Part of a small language model's weights.
Size: 11 layers, 4 heads of 64, vocabulary 3521, 8.58M parameters.
Architecture: untied embeddings, ALiBi.
Training: a variant of Adam for these matrices, 368M tokens, 11234 steps.
MLP neurons of a small language model. Each row is named by its layer, matrix (up: input weights) and neuron, and shows model dimensions 144-207. Each number is 128 + 32 x the weight over its row's rms, rounded and kept within 0 to 255.
A block is one neuron, or neurons of one layer that tend to fire together. After each block is what it responds to, as a language model described it from the Wikipedia text at the highest values.

L8.up308 [160 142 110 199 127 134 128 150  92 143 138 151 123 106 120 135 147  90 173 111  53  84 150 128 162 109 134 120 108 163 121 131 168 171 141 109 140 140 113 164 100  76 186  82 107 144 113 134 199 112 177 118 152 136 125  52 160  82 149 124  91  89 155 155]
L8.up426 [144  89  88 181 143 137 103 153  99 124 141 119 135  70 128 156 114 113 104  79 140  97 166 116 122 156 120 111 166 103 102 170  57 148 124 126 182  61 143 150 111  79  82 143 149 165 104 139  96 168 153 137 130 125  87 110 136  91  94 115  99 103 175 103]
L8.up865 [104 185 136 143 137 127 109  95 121 174 151 171 125 137 141 171 158 114  86  49  87 119 138 128 118 122 181 150 103 161 124 129 104 161 128 124 183 104  88 107 134  88 106 154 117  77 165 186 114 100 145 143 149 124 128 154 144  83 107 128  73  59 159  79]
L8.up869 [136 127 152 161 143 128 161  94 153 146 162 177 142  91  63 166 156 112 110 114 154 132 191 101 106 100 108 179 184 162 140 145 113 210 136 121 131 121 101 165 127  54  94 105  75 198 127 143  86 145 166  94 157  84 157 166 108 144 125 161 101 138 131 114]
Description: Infobox and title boundaries

L2.up241 [136  70 132  95 155 116 164  67 171  87 153 180 157 150  46  87 198 127 149 113  86 142 183 105 167 131  99 133  90 108 117 180 182 145 147 139 128 187 131 201 126  83 167 128  87 160 151 103 147 139 129 113 103 133 164 132 133 125 193 125 130 103 121 100]
L2.up437 [149  84 154 121 120 193 109 173 157  97 116 222 131 135  90  94 134 121 107  93 187 198 206  79  27 109 110 149 129 109 158 138 120 101 136 111 129 118 135  92 205 146 179  68  92 182  93  70 106  86 125 154 127 124 182 114  90 167 133 125 115 112 131 128]
Description: Second word-piece continuation

L2.up376 [159 155 125 161 130 155 131 137 163 130 176 119 132  99 142 113  77 120  94 134  79  66 154 131 108 155 174 169  88 138 110 106 161 150 156 207 158 171  95 130  93 118 135 164 126 117 134  98 132 116 127 169 105 170 150 150  89 163 141  85 164  52 118 138]
L2.up645 [141 159 114 154 103 147 135 113 155 107 111 124 111  77 153 156 120  99 170 118  88 129  74 146 138 166 136 150 131  81  68 183 105 191 156 130 196 130 107  97  90  73 103  71 118 112 140 134 117 143 129 216  89 100  95 105 107 102 150 118 153 126 100 129]
Description: Section heading words

L8.up153 [157 154 158 138 165 134 169  55  90 145 152 156 107 109 156 119 115 157 125 113  63 144 144 116 158 150 145 104 167 148 138 131  61 163 156 162 169 195 108 109  59 161 112 107  79 129  92 131 128 123 163 151 153  92 118 146 155 121  87 178 154  85 124 143]
L8.up159 [134 114 135 137 142 110 105  91 130 100 141 109 184 117 121 138 122  83 133 127  57  76  88  84 135  84 122 139 104 138 165 184 126  71  96 149 141 129 100 147 127  81 121 132  90 209  97 189 125 157 133 184 106 130 131 141  81 127  55 132 145  93  91 135]
L8.up635 [103 127  93 127 184  84 130  79  96 103 168  95 132 127 132 109 128  60  56 148 142  56 135  88 137 106 164 130 111 137 179 164 151 131  99 122 115 157 191 139 107  85  92  91 116 102 112 138 168  91 127  79 105 160 113 135 147 157 133 115 134 125  48  86]
L8.up677 [133 120  87 145 163 196 138 138  39 155 149 109 121 135 181 127 131 147 151 130 111  67 145  61 139  65 172 156 116 153 158 145 118 112 155 100 156 164 176 134  82 148 124 103 106  67 114 133 119 107 148 105 132 144 134 135 120 149 119 139 148  95 129  60]
Description: Preposition after verb or phrase

L2.up374 [145 143 137 131 171 151 153  66  85 184 155 101  91 128 115 111 156 128 181  89  95  67 121 116  89 105 134 152 136  86 106  78 168 158 152 151 181  84 139 151 118  94 121 118 110 159 116 122 139 131 102 171 159 102 133 108  74 113 148 142 130 123 160 150]
L2.up561 [141  92 157 149 131 176 126 128 123 162 113 127 104  63  87 100 156 151 130 136  83 103  91 138 115 114 106 172  89 132 165 117 144 135 135 172 114 121 146 154  52  90 140 182 112 105 111 170  91 112 113 115 106  67  94 109  89 115  41 155 147 191 150 124]
Description: Label-ending "by" in infoboxes

L8.up331 [109 128 148 132 168 110 155  95 103 133 120 148  83 125 156 126  68 145 147 118  91 120 156 129  77 133 136 133 129 121  94  75 122 137 130 140 170 152  73 190 136  96 165 129 149 146  97 132  80 110 132  83  87 139 150 143 105 140 163 125 147  67 183 129]
L8.up558 [121 144 190 128 134  92 158 152 135  98 180 171  75 101 111  67 104 115 102 114 147 117 151  89 135 166 101 125 141  67 102 110  99 179  81 168 148 100  84 143 155  83  97 113  60 148 158  98  83  85 131 122 152 109 158 179 114  98 165 232 135  90  97 153]
L8.up858 [163 198 116 111 147 112 142 138 122 111 109 143 122 123 140  73 128 146 167  93 173 118 122 154  79  85 140 129 154  97 106 136 119 144 109 102 146 150  66 246 116 126 145 128 130 108  78 170  97  93 124 107  69 106 145 129 121 131 171 148 142 116 139  94]
L8.up876 [103 159 172 146 146 153  99 137 116 132 134 151 108 140 148 120 107  96 127 128 121 142 127 151 116 113 144 173 127  89  94 133  80 160 121 151 206 155  80 182 129 111 137 135  51 165 138 107 141  56 144  88  47 124 159  98 120 118 155 199 149 118 150 148]
Description: Year digit after 2

L5.up54 [203  74 106 180 156 124 177 129 149 140 159 121  94  83 112 154 139 137 127 158 164 122 147  97 134  84 198 158  78 108 142  86 116  95 144 101 121  91  97 157 119  83 123 114 110 154 125 177 212 100 156 123 152 150 109 133 113 160 137  96 178 160 156 102]
L5.up56 [137 120 102 138 137 204 200 131 134  84 126 105 122 102 147 147 104  82 133 118 111 134  90 163 102 103 128 176 161  64 121 108  36 156 127 144 150 172 151 163 176 111 159 108 175 167 143 104 117 156 161 122  87 136  61 142 102  98 148 154 175 155 168 138]
L5.up107 [182  82 197 136 152  94 172 147 114 112 145 110 129  76 106 160 106 191 109  63 129 116 215  81 139 140 133 154 135 147 143 173  86 139 136 153 172 130 127 115 110  33 127 165 124  98 105 149 233 126 118  79 123 121  98 145 110 120 141 131  70 157 141 106]
L5.up128 [126 129 151 107 150 124 177 122  87 130 138 144  61 128 137 141  84 141 103 156 148  90 142 128 151  94 162 163 151  59 188 110 124  73  67 198 181 151  78 135 143  79 131 163 152  70 121 141 149 158 167 184 126 127 198  87  94  24 122 166 102 121 166 150]
L5.up183 [ 91  82 172 156 116  98  52  69  53 161 108 166 123 125 116 157 166 119 104 113 158 109  73  84 117 122 104 151 167 129 123 235 145  93 116 108 162 116 138 166 115  99 211 159 132 160 133 156 148  90 138 108 141 128 163  74 107 105 137  89 136 127 147 119]
L5.up197 [197 131 143 100 143 137 225 124 130 184 139 124 151  87 128 104 122 145 130 144 126  82 113 171  97 157 131 137  98 147 142 163 104 138 152 150 179 113 158 115 154 104 168 172  94  73 150 117 150  83 131 121 115 128 130  91 109  85 131 183 148 114 168 135]
L5.up236 [140 123 156 111 151 112 172 162  98 139 127 121 136  69 126 114 140 163 133  93 135  77 145  68  62  65 106 100 175 129 174 171 148 108  88 160 165 127 116 152 133  60  98 143 107  90 164 140 211 179 145 102 123 141  92 132 129 116 122 124 105  77 158 118]
L5.up699 [196  76 112 126 142  99 191 104  64 130 130  99 122  81  92 140 109  91  98 112 134  98 119 128 149 151 102 131 146  55 167 139 105 186 104 174 118 142  82 227  50  27 119 154 112 162 128 129 189 166 144 135 135 143 126 125 150  97  93 126 132 153 156 143]
Description: Article-opening copula

L5.up73 [126 170 102 126 143 167  99 185 111 186 141  51 147  99 129 160 207 130 118 167  66 149 154 144 185  77 119 153 114 159 134 110 101 127 114 147 101 168 120  81 130 135 117 140 149 108 122 129 157 129 135  64 160 112 137 111  99 144 106 183 102 130 133 134]
L5.up154 [116  86 136 152 153 111 138 151 100 166 143 134  71  91 197  75 118 108 149 109  61  91 104 116 170 163  89 106 150 109 121 121 179 162 112 157 152 121 148 161 139 117 115 111 122 168 118 148 112 149 115 123 110 102  88 136 110  93  76 175 119 138 138 129]
L5.up206 [175 168  93 127 131 172 148 146 124 153 140  67 127 111  55 153 107 176 137 106 128 142 146  96 136 117 153 183  74 178 126 185  95 104 157 123  95 193 134 162 111 120 116 107 155 143 105 110  95  96 184 192 159  44 128 128 153 138  91 224 142  87 129 127]
L5.up243 [129  83  99 124 219 129 102  95 101 149 165 108  79  88 188 118 130 138 184 100 113  69 107  81 129 157 123 123 116  94 119  75  75 128 150 205 140 150 109 145  58 115  96 115 106 192 115 112 185 158 134 180 146 138 125 150 133  98  97 135 102 133 125 135]
L5.up504 [ 94 149 109 115 170 146 123 185  77 196 134 138 130 123  92 111 146 108 100  69  88  79 172  29 125  99 189 140 149 110 127  95 163 134 107 115 163 171  99 139  86 141 109 154 148  80 111 132 133 107 177 113 161 149 103 142 116  87 166 104 143 111 108 124]
L5.up517 [128 101 168 128 142 140 110  95  57 199 120 137 112 127 143 141 108 110 107  99  51 140 110  64 129 116 204 163 188  98 125 145  81  74 144 143 174 191 169 116 109 153  56  67 111 129 194 124 151  99 128 147 108 157 141 153 127 157  75 147 153 144 104 133]
L5.up656 [103 156 103 166 204  80  99 183 103 115 248 194 108  78 133 124  90  95  92 114 172  89 102  92 131  57 152 126 142 150 153  92 100 139 130 107 144 147 191  83 158 133 138  84 146 122  87 125  92 161 153 157  65 133 111 150  95  88  92 175  71  96 110 135]
L5.up781 [125  80 147 137 172 181 167  62  60 153 126 136 132 130 168 153 135 140 128 112 123 108 119 124  89 146 108 124 147 155 128 122 126  69  85 150 132 128 193 108 133 132  99 176 156 185 100 131 112 137 140 115 188 135 110 154 158  88 106 131 163  83 146 121]
Description: Prepositions by/with, word continuations

L5.up129 [108 134 163 133 142  69 139 108 153 104 120 125 106 125 139  79 102 148 156 139 136 119 165 151 152 174 130 134  98 155  84 204 188 142 157 139 154 148 147 161 129  67 146 119  80 148  82 103 133 102 116 183 130 137 119 117 143 132 155 125 110  87 159  96]
L5.up150 [126 121 139 140 130 136 188  89 112 119 158 102 125  84 146 131 134  67 109 123 109 141 186 102  82 131 149 133 139  95 103  76 102 156 124 141 162 122 175 114 108 116 136 177  95 192 108 125 144  61 161 108 127 143 127 111 132 162 114 150 154 132 124 129]
L5.up166 [ 89  79 111 146 142  87 126  85 131 120 156 108 120  98 171 162 109 148 181 162 145 172 183 126  69 114 181 110 122 131 114  91 103  94 125 156 166  70 159  82 118 138  92 120  46 138 140 212  73  93 132 153  68 162 122 104 117 163 129 138 155  97  98 120]
L5.up181 [118 127 169  94 124 126 119  77 144 109 222 128 106 127 163  86 124  58 155 133 135 117 137 129  83 139 165 139 112 140  71 156 200 152 130 131 183 131 124 145 127 111 144 141 105 127  87 145  96  82 140 189 114 146 125 119 136 121 160 117 118  74  89 132]
L5.up494 [125  94 185 150 128  65  94  41 109 167 241 128  95 109 194  95 149 183 157 124  84 104 184 141 147 142 101 108 122 104  86 151  79  56 132 140  93 171 194 102 102 175 128  81 140 121 101 171 162 114 146 133  66 126 104  81 131 148 116 131 115 106 110 154]
L5.up536 [175  93  92 198 195 147 206 102 152 128 135 141 122  56 148 126 198 140 136 123 167 150 120  60 148  94 165 105 143 127 110 127  89 156 136 138 114 128 146 139 121 154 122 164 135 133 118 195  79  82 145 190 103 141 129  82 132  79 168 158 125 151 125 151]
L5.up712 [ 90 136 147  96 147  87 111  82 162  85 148 170 137 121 121  48 112  79 166 121 155 100 137 127 145 129 152 195  88 154 135 197 167 155 146 141 168  74  99 136 118 102 151  71 104 165 113 101 133 140 141 132 128 143 173 127 115 141 140 123 148 127 151 116]
L5.up792 [111 121 136 162 113 106  99 134  93 102 133 137 105 102 110  70 132 124 149 163 106 164 194  86 141 114 180 147 145 145 104 192 108 154 151 131 123 160 221  98 135 139 104 158 169 113 126 164 189  74 154  91 118 193  72 106 138 119 146 131 104 160 176 113]
Description: Year second digit